Weights of a small transformer language model.
Size: 8 layers, vocabulary 8192, 7.61M parameters.
Architecture: LayerNorm before each block, tied embeddings.
Training: a variant of Muon for these matrices, 193M tokens.
MLP neurons of a small language model. Each row is named by its layer, matrix (down: output weights) and neuron, and shows model dimensions 0-127. Each number is 50 + 10 x the weight over its row's rms, rounded and kept within 0 to 99.
A block is one neuron, or neurons of one layer that tend to fire together. After each block is what it responds to, as a language model described it from the Wikipedia text at the highest values.

L2.down195:47 61 46 45 61 52 32 60 41 52 54 46 55 63 49 65 62 60 61 39 36 48 37 56 58 48 47 64 61 54 45 63 48 34 70 53 50 43 44 56 45 42 45 35 48 54 48 40 47 43 40 34 42 37 58 42 50 32 35 58 58 44 52 51 45 52 57 73 53 45 53 35 46 52 30 63 71 44 28 50 35 43 43 36 42 51 18 46 59 40 60 58 50 68 54 55 53 53 50 43 65 40 59 49 58 62 46 58 67 45 64 53 51 69 53 53 48 53 50 35 49 55 41 34 67 58 59 55
L2.down221:34 55 56 61 49 57 64 51 57 60 48 54 39 60 51 47 60 27 45 70 59 62 52 45 41 38 41 61 51 31 28 36 50 45 38 28 53 59 60 63 67 58 53 40 54 76 45 54 41 43 66 57 57 27 59 57 59 37 52 36 74 61 34 49 63 33 44 58 63 65 47 46 52 39 49 45 41 59 40 48 51 36 71 50 49 52 27 47 56 51 44 46 36 35 57 38 53 63 53 66 53 58 59 53 63 51 56 38 65 40 48 43 44 47 33 54 48 52 54 48 44 31 43 55 45 63 33 42
L2.down317:70 65 50 52 66 64 37 55 48 49 40 51 37 47 50 35 61 49 45 59 33 36 49 52 51 67 48 46 34 59 55 58 38 42 48 61 41 43 56 38 50 50 33 61 48 56 45 39 51 50 52 44 53 36 48 62 62 42 48 64 53 61 52 60 63 54 54 57 65 42 44 52 63 59 47 55 42 59 54 49 57 51 33 69 42 50 53 71 58 38 52 34 68 49 64 30 48 45 67 33 34 38 49 59 49 54 55 43 41 56 44 55 46 53 29 36 57 37 58 57 47 55 37 43 63 59 48 61
L2.down384:40 67 69 62 57 45 42 48 35 60 57 43 34 50 40 67 45 34 64 46 52 51 63 65 56 61 54 69 50 57 39 45 49 45 67 42 58 50 56 62 45 56 32 65 38 40 29 55 67 58 45 31 66 47 55 55 62 31 36 57 45 42 46 58 54 57 39 43 52 55 49 70 66 44 53 50 24 60 51 42 53 69 44 29 49 52 44 46 59 52 64 51 46 64 56 48 30 63 74 56 41 67 72 46 50 61 72 63 56 41 55 64 43 41 50 38 47 39 45 42 67 68 46 40 53 42 41 36
L2.down431:50 43 49 40 61 42 75 39 57 50 42 19 50 52 54 40 57 40 67 30 48 59 59 52 42 48 35 61 69 66 53 62 34 53 51 29 41 60 49 42 54 50 50 46 59 58 58 53 52 51 47 55 50 56 64 50 47 45 53 51 49 53 60 37 27 52 66 51 54 31 43 55 45 51 51 52 72 61 59 66 55 56 56 60 48 54 47 80 58 51 37 61 58 69 45 60 59 62 37 49 49 30 55 55 54 39 49 33 60 65 46 58 51 30 74 41 55 51 48 52 46 56 47 27 35 42 33 54
L2.down539:61 61 57 27 43 63 49 48 55 54 42 39 52 35 43 53 42 44 49 42 52 54 69 49 58 48 48 54 49 52 46 53 58 54 46 29 41 46 52 56 44 46 52 37 60 73 52 48 42 49 52 43 51 43 49 64 76 59 50 57 32 59 57 40 57 49 49 54 54 58 38 52 50 65 44 36 58 48 57 42 49 42 41 59 68 41 49 44 58 35 47 48 62 57 44 71 52 55 47 44 50 51 51 48 41 52 58 49 37 56 59 48 64 40 55 59 56 53 59 33 49 36 50 28 54 62 46 28
L2.down673:65 48 41 51 61 57 48 43 36 64 50 63 50 39 58 54 45 46 52 42 29 50 54 48 43 47 60 52 67 56 45 49 41 38 37 56 48 51 44 53 48 55 55 64 59 59 59 56 34 44 77 48 69 46 63 53 53 47 69 62 35 56 63 28 65 51 44 47 61 51 46 45 67 46 26 49 56 41 42 57 46 33 44 52 48 54 52 29 46 47 49 50 31 72 66 38 41 56 56 34 41 37 58 56 46 72 52 54 35 58 46 63 61 56 39 50 53 45 41 47 41 57 39 43 41 53 58 47
L2.down816:53 34 57 48 41 50 53 51 38 32 53 49 62 66 33 42 41 46 41 63 31 68 44 55 32 53 67 61 66 32 52 69 46 54 36 58 50 54 59 25 60 51 58 53 52 44 68 41 54 39 55 31 61 45 46 67 16 52 43 52 56 41 40 31 54 73 51 62 36 42 41 51 50 45 32 53 44 41 50 38 57 44 47 65 50 42 59 30 50 43 61 54 45 43 58 65 46 53 42 50 57 40 67 52 66 45 61 61 54 56 55 55 58 54 63 38 49 36 35 59 60 36 63 50 35 43 34 72
Description: Copula after subject. Forms of "be" (mostly "was", also is/were) right after a person's name or he/she in biographies, as in "He was a", "Ida was".

L4.down607:42 39 59 68 40 57 65 33 44 59 47 42 57 42 44 57 43 35 66 41 37 41 45 32 29 37 35 39 54 49 39 64 38 49 52 50 43 49 39 64 28 59 52 44 56 37 52 44 55 50 56 57 43 40 39 48 46 81 54 53 52 41 45 48 60 54 46 41 60 49 43 41 38 63 35 55 45 65 51 43 52 19 45 48 50 51 55 66 39 54 48 45 57 47 57 45 59 65 51 52 56 47 64 53 41 49 51 38 42 68 49 39 45 65 59 64 71 56 65 45 52 28 56 41 53 57 57 58
Description: Structured list/table entry keys. Tokens starting a new line in infobox "- Field:" lists or table rows, like Area code, Label, Height, year digits.

L2.down83:40 50 51 34 65 44 51 70 51 48 46 50 73 50 61 33 53 46 51 62 45 37 58 41 56 30 50 44 73 44 45 51 47 52 42 51 57 50 48 60 59 25 59 48 50 58 40 42 51 75 47 55 53 52 61 52 55 50 46 52 51 37 57 41 48 28 64 34 52 75 41 67 47 44 62 47 51 50 36 60 50 42 41 63 52 41 54 34 46 50 50 51 68 49 49 33 48 61 68 55 52 48 70 37 40 54 54 43 59 57 38 45 43 41 57 66 64 65 37 57 57 66 56 59 52 35 55 24
L2.down174:43 35 57 40 60 47 48 51 36 47 44 41 69 48 61 55 48 48 57 48 43 56 54 53 44 55 52 59 38 70 49 42 44 46 54 46 44 62 65 55 56 31 35 49 60 63 43 68 48 65 69 74 75 39 61 63 35 47 41 52 35 57 43 52 54 39 55 45 39 47 31 51 49 54 57 40 57 48 45 61 56 36 50 59 58 47 39 43 52 66 55 50 49 64 47 48 24 66 38 36 47 54 71 63 53 69 51 42 40 53 83 36 34 59 41 53 56 45 54 44 54 44 56 59 63 44 59 34
L2.down180:43 27 52 36 45 61 62 59 43 67 47 60 51 56 32 52 51 43 49 40 59 55 46 73 57 57 56 70 60 52 45 41 53 42 59 48 46 53 43 53 54 33 45 64 48 46 70 48 70 46 45 54 64 47 49 41 34 51 30 56 40 61 52 57 46 27 61 23 26 53 62 57 43 45 44 53 29 47 43 35 49 40 53 51 40 44 47 71 46 45 73 45 61 51 47 52 45 48 53 36 63 55 35 42 69 66 43 58 54 44 53 50 42 45 50 70 51 57 43 56 56 40 60 55 44 44 56 31
L2.down268:57 17 55 31 59 33 51 36 53 49 52 52 52 69 53 43 40 46 54 47 50 48 58 56 64 51 56 54 50 53 62 54 67 40 55 52 40 47 64 63 48 26 40 70 61 57 58 53 53 56 55 33 49 59 49 64 44 55 44 58 33 44 49 46 48 37 43 37 55 49 41 57 65 40 42 21 55 41 49 55 58 33 63 36 49 38 29 39 58 63 47 59 57 43 56 54 49 54 48 52 41 48 51 50 72 36 54 43 49 37 60 47 35 48 45 47 53 45 70 54 43 41 28 41 50 54 42 63
L2.down304:61 55 50 31 41 36 56 55 56 50 67 48 71 35 54 61 51 31 38 57 41 43 58 67 43 63 37 46 51 29 59 44 49 33 63 54 48 45 33 41 57 71 54 45 50 49 44 56 43 32 63 68 51 38 54 52 60 47 46 45 46 40 44 62 46 48 61 48 51 52 40 52 62 35 52 38 52 51 60 49 51 42 32 69 74 49 53 50 53 53 53 51 62 43 65 52 44 53 49 37 32 50 56 45 57 84 42 42 69 47 44 57 49 51 48 37 63 54 50 47 37 60 47 35 49 48 51 68
L2.down316:45 55 45 39 53 53 38 47 56 62 47 55 69 33 63 33 47 49 41 65 52 27 62 54 50 57 68 51 48 58 50 48 55 49 72 50 27 37 54 48 40 31 55 42 49 39 43 62 37 43 62 59 64 50 54 54 22 40 53 52 31 49 67 54 41 45 43 58 57 60 54 39 60 50 46 32 46 52 66 53 51 53 65 55 54 47 57 38 35 46 43 51 49 54 58 45 48 52 58 43 32 66 64 57 56 48 66 39 41 59 45 60 59 39 43 61 50 45 44 40 56 47 61 54 47 45 41 46
L2.down770:44 37 59 48 59 39 59 44 41 54 34 48 53 61 40 39 43 47 45 49 35 57 58 49 67 79 35 61 38 40 50 54 65 56 71 51 48 42 50 44 41 37 46 43 75 50 50 64 31 51 54 40 38 34 61 66 52 48 70 39 39 52 51 49 48 48 40 58 66 36 66 65 59 28 43 27 49 62 53 58 52 59 55 52 49 49 49 47 42 33 61 55 48 43 39 40 46 45 63 35 45 34 61 36 63 61 46 51 52 55 44 54 43 49 48 55 44 42 52 52 45 47 42 41 40 49 52 53
L2.down849:45 62 54 53 60 66 47 47 47 58 45 56 44 51 41 37 61 61 65 45 62 49 61 37 47 55 54 54 59 44 48 43 65 48 51 54 49 21 45 41 45 43 47 48 49 36 29 42 50 60 51 63 64 43 61 33 63 54 39 48 50 49 69 63 57 48 56 37 61 47 53 49 53 35 47 66 52 59 55 45 33 69 60 44 57 60 61 43 54 57 38 50 40 27 30 52 52 57 62 61 70 58 35 42 58 47 50 59 50 42 42 45 22 58 33 52 58 46 53 33 40 30 47 49 50 32 42 64
Description: Proper-noun continuation pieces. Word pieces that continue or finish a proper name or acronym after its first letter or syllable, as in B-SD, Ra-le-igh, N-M-E, C-CP.

L5.down25:40 61 34 63 47 68 41 53 53 64 31 51 63 52 65 56 36 45 66 59 39 44 54 53 57 51 44 57 52 47 38 46 59 50 51 63 61 38 45 47 53 77 32 58 47 58 50 49 54 26 38 63 36 48 42 62 41 69 57 48 57 31 55 51 64 64 57 48 38 51 42 36 66 43 71 66 58 62 23 40 43 55 42 65 44 48 40 45 59 59 45 39 48 40 77 48 51 56 37 41 60 51 62 58 42 32 42 31 47 33 59 61 54 50 57 35 55 55 35 49 36 33 53 36 41 53 47 43
L5.down95:46 48 54 58 59 43 62 50 45 39 52 68 58 56 54 61 54 61 30 49 34 43 41 63 35 41 63 51 34 57 46 59 55 51 39 51 60 63 48 45 54 69 60 63 55 52 31 28 49 43 48 50 56 48 53 56 50 48 64 67 57 66 59 43 51 57 42 69 38 53 54 65 54 53 71 55 45 40 56 36 50 47 49 56 60 51 33 43 37 45 32 49 43 38 61 56 43 36 59 62 56 59 43 34 54 39 75 52 46 50 44 48 61 53 44 40 66 25 43 44 33 54 42 68 62 51 32 44
L5.down130:43 47 54 58 69 39 62 47 39 44 52 59 39 53 70 45 61 49 63 38 45 49 44 46 73 47 56 48 43 59 51 45 46 33 43 61 35 39 61 46 56 49 48 45 53 54 47 46 46 47 46 57 24 45 49 58 57 64 35 42 59 62 56 44 53 33 60 56 49 34 51 49 61 40 54 50 44 69 45 54 50 54 61 41 34 45 24 57 37 48 53 35 23 40 37 30 40 34 61 61 54 61 48 56 51 56 55 70 46 66 58 41 46 42 57 30 57 49 32 47 49 69 63 69 53 58 40 60
L5.down374:57 27 35 45 45 48 63 43 45 41 32 46 44 56 46 57 48 58 63 47 51 34 46 55 41 57 43 46 56 50 36 60 37 52 35 48 59 73 47 46 61 53 61 52 46 43 41 44 53 43 47 61 50 54 64 38 65 66 54 72 54 71 54 10 57 51 45 50 40 56 44 59 51 56 32 46 36 52 64 42 63 33 61 51 69 22 42 45 40 47 49 65 52 40 45 63 65 59 52 46 54 53 41 30 46 49 58 42 55 52 62 56 62 60 48 51 60 60 53 55 51 45 39 42 47 33 66 50
L5.down426:67 49 41 39 63 63 53 64 61 56 46 45 39 52 56 41 53 34 51 31 43 50 62 61 49 45 52 48 60 47 45 42 49 36 53 60 51 56 74 37 38 45 55 53 52 49 22 42 37 50 46 65 38 51 57 46 41 47 52 58 49 46 62 48 54 48 43 50 61 50 57 39 48 25 62 39 36 43 82 59 42 31 40 66 69 46 60 54 53 56 49 64 56 57 45 59 55 37 49 54 50 47 36 60 64 46 58 62 55 42 67 45 46 25 70 48 51 48 42 58 40 43 46 58 51 43 79 51
L5.down498:54 39 44 57 49 54 46 50 71 42 40 55 57 43 63 52 40 41 57 44 69 38 43 57 61 55 44 59 40 33 48 47 48 46 33 51 58 58 31 56 55 48 58 49 28 33 67 46 46 65 70 48 46 47 34 44 57 48 55 51 60 33 41 44 48 51 54 55 57 48 62 64 36 46 56 57 52 54 62 54 54 33 45 58 59 36 38 46 59 65 44 62 50 45 53 58 44 48 47 41 53 59 51 56 29 54 40 27 41 59 33 53 73 59 44 42 18 50 50 50 47 55 49 41 73 61 58 49
L5.down723:58 44 53 20 50 61 49 40 59 50 44 62 34 51 47 49 64 46 70 45 68 43 52 39 45 55 45 54 41 43 45 48 58 30 52 43 52 58 55 58 41 50 44 46 48 69 43 36 49 48 38 41 51 51 61 51 54 52 55 59 55 36 26 59 56 49 48 41 54 47 57 44 42 49 44 62 58 57 57 70 44 57 51 57 44 67 40 64 46 44 60 51 48 50 48 53 55 48 48 42 46 56 56 74 28 27 64 55 61 38 55 56 60 46 51 59 60 59 56 34 55 64 63 59 46 39 61 51
L5.down771:45 47 69 64 49 43 52 50 48 42 28 58 44 45 33 57 66 57 54 62 56 55 52 39 45 59 56 65 20 50 47 41 56 55 46 70 45 50 54 76 50 53 39 72 64 43 69 44 42 57 44 54 40 52 41 51 30 51 40 51 43 75 47 53 54 50 46 57 54 68 64 54 37 45 47 51 43 58 44 64 37 70 47 41 43 48 49 57 54 43 56 59 27 51 46 68 39 38 62 46 50 38 58 44 58 53 58 47 40 43 36 57 54 52 26 50 41 32 53 50 47 54 39 41 47 55 29 50
Description: Biography facts and numerals. Two groups: the first digit or space before a digit in tables, scores and lists (Team 2, 13), and predictable biography words such as degree, played, wife.

L5.down35:63 46 61 39 56 50 44 58 38 43 66 41 49 69 40 44 61 58 48 56 56 59 52 66 59 49 43 58 57 39 60 51 32 29 41 56 58 46 42 65 45 50 57 50 54 59 48 70 29 56 68 25 54 68 41 60 54 34 47 43 46 55 60 53 73 62 37 57 40 39 57 39 47 47 51 36 48 65 65 58 64 56 34 55 52 60 47 50 46 56 58 60 46 53 49 48 29 30 35 45 60 56 35 52 28 49 52 43 57 57 45 42 56 57 45 34 45 44 42 40 50 53 38 44 62 44 51 62
L5.down184:35 56 47 52 60 57 70 46 58 59 67 62 47 52 60 57 73 59 52 52 58 59 36 57 41 57 40 65 53 37 54 58 56 48 56 53 62 65 37 46 35 40 49 53 44 42 57 36 48 57 71 63 46 39 51 35 47 29 52 46 45 57 68 53 38 50 66 45 56 46 45 53 59 42 33 27 41 42 58 33 53 61 49 73 54 59 40 60 50 49 49 46 75 41 47 62 80 43 51 43 55 76 52 58 61 43 40 57 46 67 56 38 51 44 47 42 66 51 44 44 52 68 69 53 41 37 49 40
L5.down210:44 49 33 56 37 42 48 50 42 49 51 34 61 57 32 47 51 45 69 48 58 43 53 37 47 47 41 39 47 42 59 49 67 56 59 50 25 42 44 52 57 49 43 59 75 40 55 64 48 55 39 61 28 53 57 69 36 50 45 63 58 47 62 35 32 63 43 37 51 61 54 39 70 58 64 41 58 42 51 37 35 52 58 43 58 52 69 51 39 29 58 40 57 53 57 44 57 55 50 58 51 46 47 55 60 43 52 49 31 41 70 48 44 52 56 47 45 39 56 38 43 69 51 48 52 37 66 42
L5.down227:40 52 45 49 54 33 61 39 71 61 53 54 46 49 33 57 39 57 62 61 56 59 48 34 51 52 41 46 43 48 62 56 37 54 60 53 52 60 49 33 57 39 57 52 60 48 67 39 47 40 44 51 43 66 53 41 38 56 62 49 65 60 51 49 54 45 53 61 55 46 38 31 46 46 56 48 57 53 40 55 25 57 56 45 55 41 57 60 39 47 49 52 55 51 65 46 59 48 56 41 47 38 30 56 56 54 48 43 57 30 33 60 71 52 77 51 54 41 43 65 60 39 61 30 36 42 64 51
L5.down288:60 54 38 56 37 54 58 53 28 62 56 59 62 55 46 60 50 62 60 35 66 50 46 45 48 58 49 52 64 55 55 54 26 25 45 38 47 44 48 45 44 73 31 54 56 52 49 43 67 57 39 57 42 43 53 35 61 46 46 48 49 43 43 40 59 61 33 46 53 57 57 62 52 52 59 62 69 44 37 49 49 60 48 59 39 47 45 57 31 64 68 62 41 51 57 59 54 45 53 54 46 38 49 47 49 61 27 25 54 48 59 40 44 54 52 50 58 28 31 31 41 40 54 59 62 53 57 39
L5.down639:26 58 59 45 54 56 45 35 43 31 48 54 47 50 68 39 47 44 54 58 42 64 48 60 60 44 77 36 44 62 55 45 57 35 53 50 46 43 50 51 61 53 40 57 52 55 46 64 53 57 48 43 41 40 49 54 60 55 39 35 41 48 54 52 39 58 58 49 43 38 45 53 52 66 30 47 48 47 36 58 51 46 58 57 46 60 58 47 61 32 44 42 77 49 52 36 60 62 25 55 56 60 46 48 47 57 69 50 58 66 38 48 59 44 45 70 55 49 57 54 57 64 54 40 38 53 49 50
L5.down752:55 40 58 47 42 72 34 52 61 43 54 55 36 51 76 41 45 54 46 39 49 48 54 63 42 46 67 47 36 44 46 58 51 64 42 32 63 60 59 62 43 59 41 46 50 45 39 53 53 59 63 41 40 43 49 46 46 60 51 54 52 36 52 54 48 45 47 64 34 43 59 50 43 28 54 48 58 48 53 56 52 49 60 54 35 54 47 48 52 61 50 47 48 61 69 38 80 58 58 51 51 61 42 42 55 57 50 36 70 74 47 63 42 64 49 55 47 41 60 59 35 50 52 53 33 52 60 48
L5.down765:57 44 47 51 46 66 58 54 72 52 58 48 47 57 47 49 57 40 45 51 56 33 46 58 49 48 57 64 60 38 53 47 32 46 51 49 18 63 50 34 44 33 57 49 52 67 57 67 40 40 64 61 53 64 33 47 61 26 45 43 49 63 51 54 53 62 42 48 49 58 49 45 28 31 53 35 67 35 59 55 53 58 45 49 47 51 58 64 54 35 38 50 49 57 30 43 52 54 58 41 43 46 80 41 57 40 52 62 46 54 63 32 53 44 42 56 48 64 57 61 33 51 26 26 51 61 42 61
Description: Digits within numbers. Single digit tokens inside multi-digit numbers in tables, lists and dates, often the tens or decade digit, e.g. 1 in 10, 19'8'8, 20'1'1.

L4.down284:46 41 42 62 44 63 48 54 49 56 46 41 51 60 66 49 45 44 58 60 57 68 57 59 47 41 53 44 48 52 33 31 48 63 43 67 53 50 42 37 46 50 54 40 49 33 45 51 42 37 46 48 42 64 37 42 49 51 66 58 47 56 57 53 55 65 56 61 57 57 52 55 48 63 52 63 62 40 55 46 59 38 51 38 42 59 38 37 57 52 45 47 51 51 36 55 55 53 51 46 52 50 61 50 34 37 54 50 60 22 71 42 35 51 64 65 50 41 35 60 64 48 61 45 45 56 64 56
Description: Numbered sequence positions. Digits and spacers inside ordered numeric sequences, mostly table rows and column headers, such as the 3 after 1 | 2 |, or 20'1'2 in year lists.

L4.down758:27 47 60 52 40 61 73 76 39 56 43 49 56 53 59 42 57 43 36 39 65 61 55 61 69 64 60 56 46 48 35 41 50 73 46 39 49 45 35 52 53 54 47 69 47 51 48 52 39 57 60 36 36 56 38 62 41 53 33 49 40 43 49 65 54 32 63 61 33 48 50 30 53 42 71 51 72 58 39 49 51 51 53 47 27 68 52 40 58 57 53 50 47 45 48 39 64 35 49 42 48 53 31 53 70 42 58 48 56 60 40 49 37 47 48 56 52 47 38 45 63 37 57 50 51 41 41 50
Description: Surname final pieces. Final word-piece of a person's surname, sometimes a whole given name or surname, in biographies and credits, such as Gar-cia, Chand-ler, Black-well.

L5.down55:64 53 42 46 58 39 56 50 57 64 58 41 58 62 50 54 37 46 47 53 54 48 48 74 47 33 50 55 52 28 54 63 47 50 63 55 65 38 61 42 63 00 58 63 59 60 46 63 63 57 45 42 41 58 58 32 46 39 45 55 49 50 45 48 64 58 43 33 38 47 43 57 36 48 40 48 59 49 37 62 58 49 56 50 50 55 58 39 55 56 44 52 62 56 43 58 25 65 40 54 47 53 41 50 63 35 39 50 50 47 42 43 50 54 50 51 37 46 49 68 66 34 63 40 51 49 56 62
L5.down246:59 62 44 63 56 42 52 53 44 61 52 38 45 41 60 62 49 51 48 56 46 66 29 61 57 46 56 46 37 52 50 57 55 49 57 60 49 51 33 46 60 28 50 48 54 47 64 49 30 66 45 59 55 59 52 55 34 32 54 63 59 70 42 61 47 65 56 32 46 40 56 59 31 40 62 58 44 67 50 63 72 42 52 49 33 50 41 46 33 42 48 70 46 46 51 49 43 56 32 42 36 32 33 69 71 52 51 43 73 39 41 49 48 67 51 64 36 54 53 37 43 36 53 30 60 48 40 55
L5.down287:75 42 57 49 52 42 31 45 50 30 65 61 68 24 61 53 50 71 63 44 49 51 62 50 41 43 52 54 51 52 44 65 51 64 62 62 41 50 58 58 47 29 54 53 50 41 44 34 42 53 55 55 71 58 54 29 43 63 58 60 58 49 49 60 58 55 54 30 59 47 46 42 47 42 56 55 50 44 40 58 54 72 71 42 48 40 51 47 52 48 47 84 52 48 47 39 54 42 37 62 60 57 52 54 54 42 52 54 40 58 54 57 48 69 45 35 24 42 48 44 41 57 43 55 68 42 48 46
L5.down307:36 51 52 47 37 57 43 45 68 44 51 56 42 48 51 44 59 69 69 79 31 59 49 66 47 40 60 42 61 54 43 49 57 62 48 51 31 43 45 60 60 31 54 40 46 56 54 54 37 71 52 42 38 58 50 54 31 51 53 74 35 58 58 49 61 57 49 58 49 58 35 38 43 52 52 37 62 43 59 55 36 58 44 50 48 52 49 71 66 47 54 49 57 65 32 56 73 38 52 51 24 55 63 66 64 49 51 50 64 43 40 62 52 49 50 53 53 45 36 35 20 33 56 58 48 39 60 54
L5.down400:42 25 57 58 53 64 45 45 51 64 58 55 56 46 64 45 59 54 69 34 62 38 48 38 46 45 49 48 47 37 61 59 40 39 65 49 55 47 67 45 42 50 58 53 51 30 43 57 59 57 55 56 59 52 40 47 29 67 55 58 43 42 63 44 58 49 39 54 57 42 25 52 53 30 53 52 45 34 59 42 49 44 49 48 45 66 38 49 53 49 44 84 55 69 46 50 60 32 56 48 45 48 41 53 47 39 54 62 34 48 51 43 40 53 42 53 42 60 56 60 56 56 56 56 53 48 57 75
L5.down557:31 54 42 46 60 55 47 43 44 36 58 45 56 36 62 42 45 58 37 44 38 41 43 63 38 42 46 56 40 60 60 58 61 55 52 41 63 57 60 26 45 58 55 58 37 56 57 72 48 51 40 50 43 46 53 65 56 47 59 74 55 54 58 52 48 41 51 46 38 51 50 56 59 25 55 53 44 52 39 46 61 46 49 58 55 59 31 30 43 52 70 45 41 62 42 48 46 56 57 45 50 37 31 37 59 57 58 61 43 64 41 45 48 57 47 64 54 59 28 30 41 62 42 59 29 55 63 67
L5.down717:42 43 48 47 63 54 48 34 37 63 63 37 63 61 45 37 35 44 53 49 53 55 40 65 46 62 68 49 48 31 55 67 46 34 48 42 51 46 39 45 54 43 35 62 53 59 51 49 53 50 37 52 57 47 49 49 50 66 65 58 47 43 47 43 65 32 54 51 57 50 57 63 49 63 53 47 43 53 41 41 48 63 49 43 54 38 34 30 65 62 55 55 50 70 30 60 54 47 46 53 51 36 36 58 64 55 56 57 59 30 55 49 32 49 66 67 60 36 41 39 55 53 59 32 49 60 52 52
L5.down846:47 38 59 53 46 72 62 54 39 57 26 43 63 45 44 57 58 42 53 62 69 47 32 46 53 45 58 58 54 43 51 57 58 52 36 40 46 38 58 48 56 43 36 62 47 41 48 57 51 49 61 40 40 59 34 58 35 56 22 66 48 36 69 55 61 36 68 54 54 65 25 50 37 50 41 66 62 61 43 59 46 60 57 43 34 59 56 44 55 45 47 54 39 38 47 53 42 59 51 51 59 51 33 59 53 50 50 57 43 65 51 59 58 52 39 54 44 62 41 32 56 58 55 50 57 59 53 50
Description: Proper-name word pieces. Middle or final subword pieces of surnames and place names, mostly in lists, tables and credits, e.g. H-off-a, Hit-ler, Wigg-ins, Goth-enburg; sometimes whole first names like David.

L2.down184:26 43 68 39 43 59 73 51 52 44 34 69 74 70 65 55 54 53 53 44 58 47 62 61 36 53 36 64 43 40 39 45 52 54 54 46 56 24 72 60 70 51 65 41 48 61 55 48 47 54 53 47 62 52 48 50 60 74 54 48 63 54 55 57 61 76 48 78 51 35 45 35 47 33 49 59 55 66 72 42 55 34 38 60 31 44 39 41 54 29 47 58 51 35 53 38 43 54 54 48 44 50 43 43 43 29 61 51 40 57 49 38 47 60 52 50 39 36 69 46 47 42 45 48 43 53 48 53
L2.down309:49 51 51 28 46 58 42 50 51 66 51 49 31 52 31 71 69 43 57 51 47 70 48 49 67 38 47 42 61 46 75 39 54 70 61 48 52 56 48 46 33 30 46 34 67 48 65 57 51 61 40 63 54 51 59 56 54 44 47 45 43 56 45 65 45 62 53 73 45 39 65 56 41 48 46 40 45 62 47 35 51 59 44 39 41 46 77 39 77 43 60 50 65 52 59 53 45 52 49 51 48 45 45 49 52 48 60 45 47 43 47 61 69 55 41 45 41 47 65 50 30 36 40 43 46 65 40 50
L2.down360:42 49 62 34 49 25 49 55 67 54 55 48 42 54 60 60 51 60 53 60 64 53 38 57 48 31 44 38 60 53 61 24 48 41 44 58 29 55 59 47 43 70 42 52 55 40 40 58 41 47 54 53 37 61 52 59 60 43 49 22 60 56 43 45 57 35 58 54 41 63 71 56 55 50 37 45 41 54 38 59 58 57 63 32 44 61 37 60 58 62 42 56 40 59 53 55 61 61 52 45 46 64 63 58 63 48 43 55 57 48 49 41 66 42 46 57 49 58 38 74 41 46 45 49 34 51 54 42
L2.down474:22 43 52 72 44 50 33 32 47 56 56 55 55 49 33 50 48 54 50 57 47 45 62 73 43 39 50 42 53 47 30 40 46 47 34 52 50 39 35 60 43 45 38 29 50 54 36 38 35 61 47 42 57 53 33 43 52 56 50 53 48 45 59 43 46 46 55 48 52 42 58 56 62 50 44 57 48 64 53 49 61 46 55 57 42 51 71 53 43 31 55 50 64 56 47 55 57 66 42 40 42 45 56 48 50 52 43 30 24 66 38 35 68 60 48 53 41 55 52 62 59 37 58 52 50 51 46 72
L2.down620:47 47 66 40 54 72 54 64 44 39 44 56 40 68 40 46 46 46 39 53 50 35 26 43 45 60 44 50 47 44 46 52 50 64 51 55 46 50 49 68 35 32 55 40 44 48 65 43 35 63 63 54 56 57 51 61 65 67 47 39 43 57 58 41 55 36 52 50 56 26 51 53 52 52 51 49 32 54 60 45 56 48 53 51 42 45 58 51 60 37 50 43 47 63 64 48 45 45 44 53 43 50 35 35 51 62 55 44 62 67 52 61 73 62 31 46 56 51 52 45 52 47 53 54 46 61 56 57
L2.down692:63 49 52 60 57 58 50 65 59 42 54 53 58 55 54 35 53 60 57 44 71 39 41 70 43 36 50 53 52 38 50 59 67 38 38 37 36 51 58 56 50 63 45 78 57 30 43 34 52 61 51 38 58 49 50 45 57 63 75 60 48 64 35 45 62 54 40 46 54 34 49 48 42 44 34 51 44 70 51 44 51 50 44 46 36 54 46 46 50 29 29 47 43 49 61 55 30 39 48 36 46 30 59 41 44 31 59 55 35 55 55 56 60 53 42 53 53 56 35 47 30 49 54 46 55 49 51 53
L2.down750:48 74 50 36 55 66 64 45 50 37 41 59 54 46 37 50 49 49 63 40 59 39 56 35 32 53 50 33 37 47 53 53 51 69 62 60 37 61 63 60 61 48 41 46 44 36 49 55 50 63 32 61 56 41 56 34 53 33 40 63 32 61 64 43 48 55 36 67 53 49 53 51 22 34 44 44 56 57 60 56 51 41 49 43 59 64 62 31 63 30 52 74 54 56 36 42 56 64 47 41 51 38 56 39 66 57 44 35 49 31 36 47 61 45 44 50 41 56 58 52 47 46 51 50 41 45 51 31
L2.down753:53 68 36 39 51 40 47 57 59 48 54 46 59 47 41 50 63 40 42 54 46 57 56 66 49 67 56 58 48 41 44 45 45 45 43 60 59 33 44 42 66 41 65 69 41 59 52 39 47 55 40 50 56 31 41 44 70 46 53 40 61 41 52 51 42 45 59 66 64 38 51 34 49 40 37 53 41 51 69 39 59 76 58 49 52 43 52 25 40 47 54 51 48 75 46 46 57 53 40 63 61 59 46 34 39 54 34 70 48 57 47 50 47 48 35 54 35 29 48 59 58 48 46 61 37 24 60 75
Description: Infobox field labels. Field-name words in structured lists and tables that come right before a colon or pipe, such as Elevation, Binomial name, Sources, Born, and column headers like Score, Year, Season.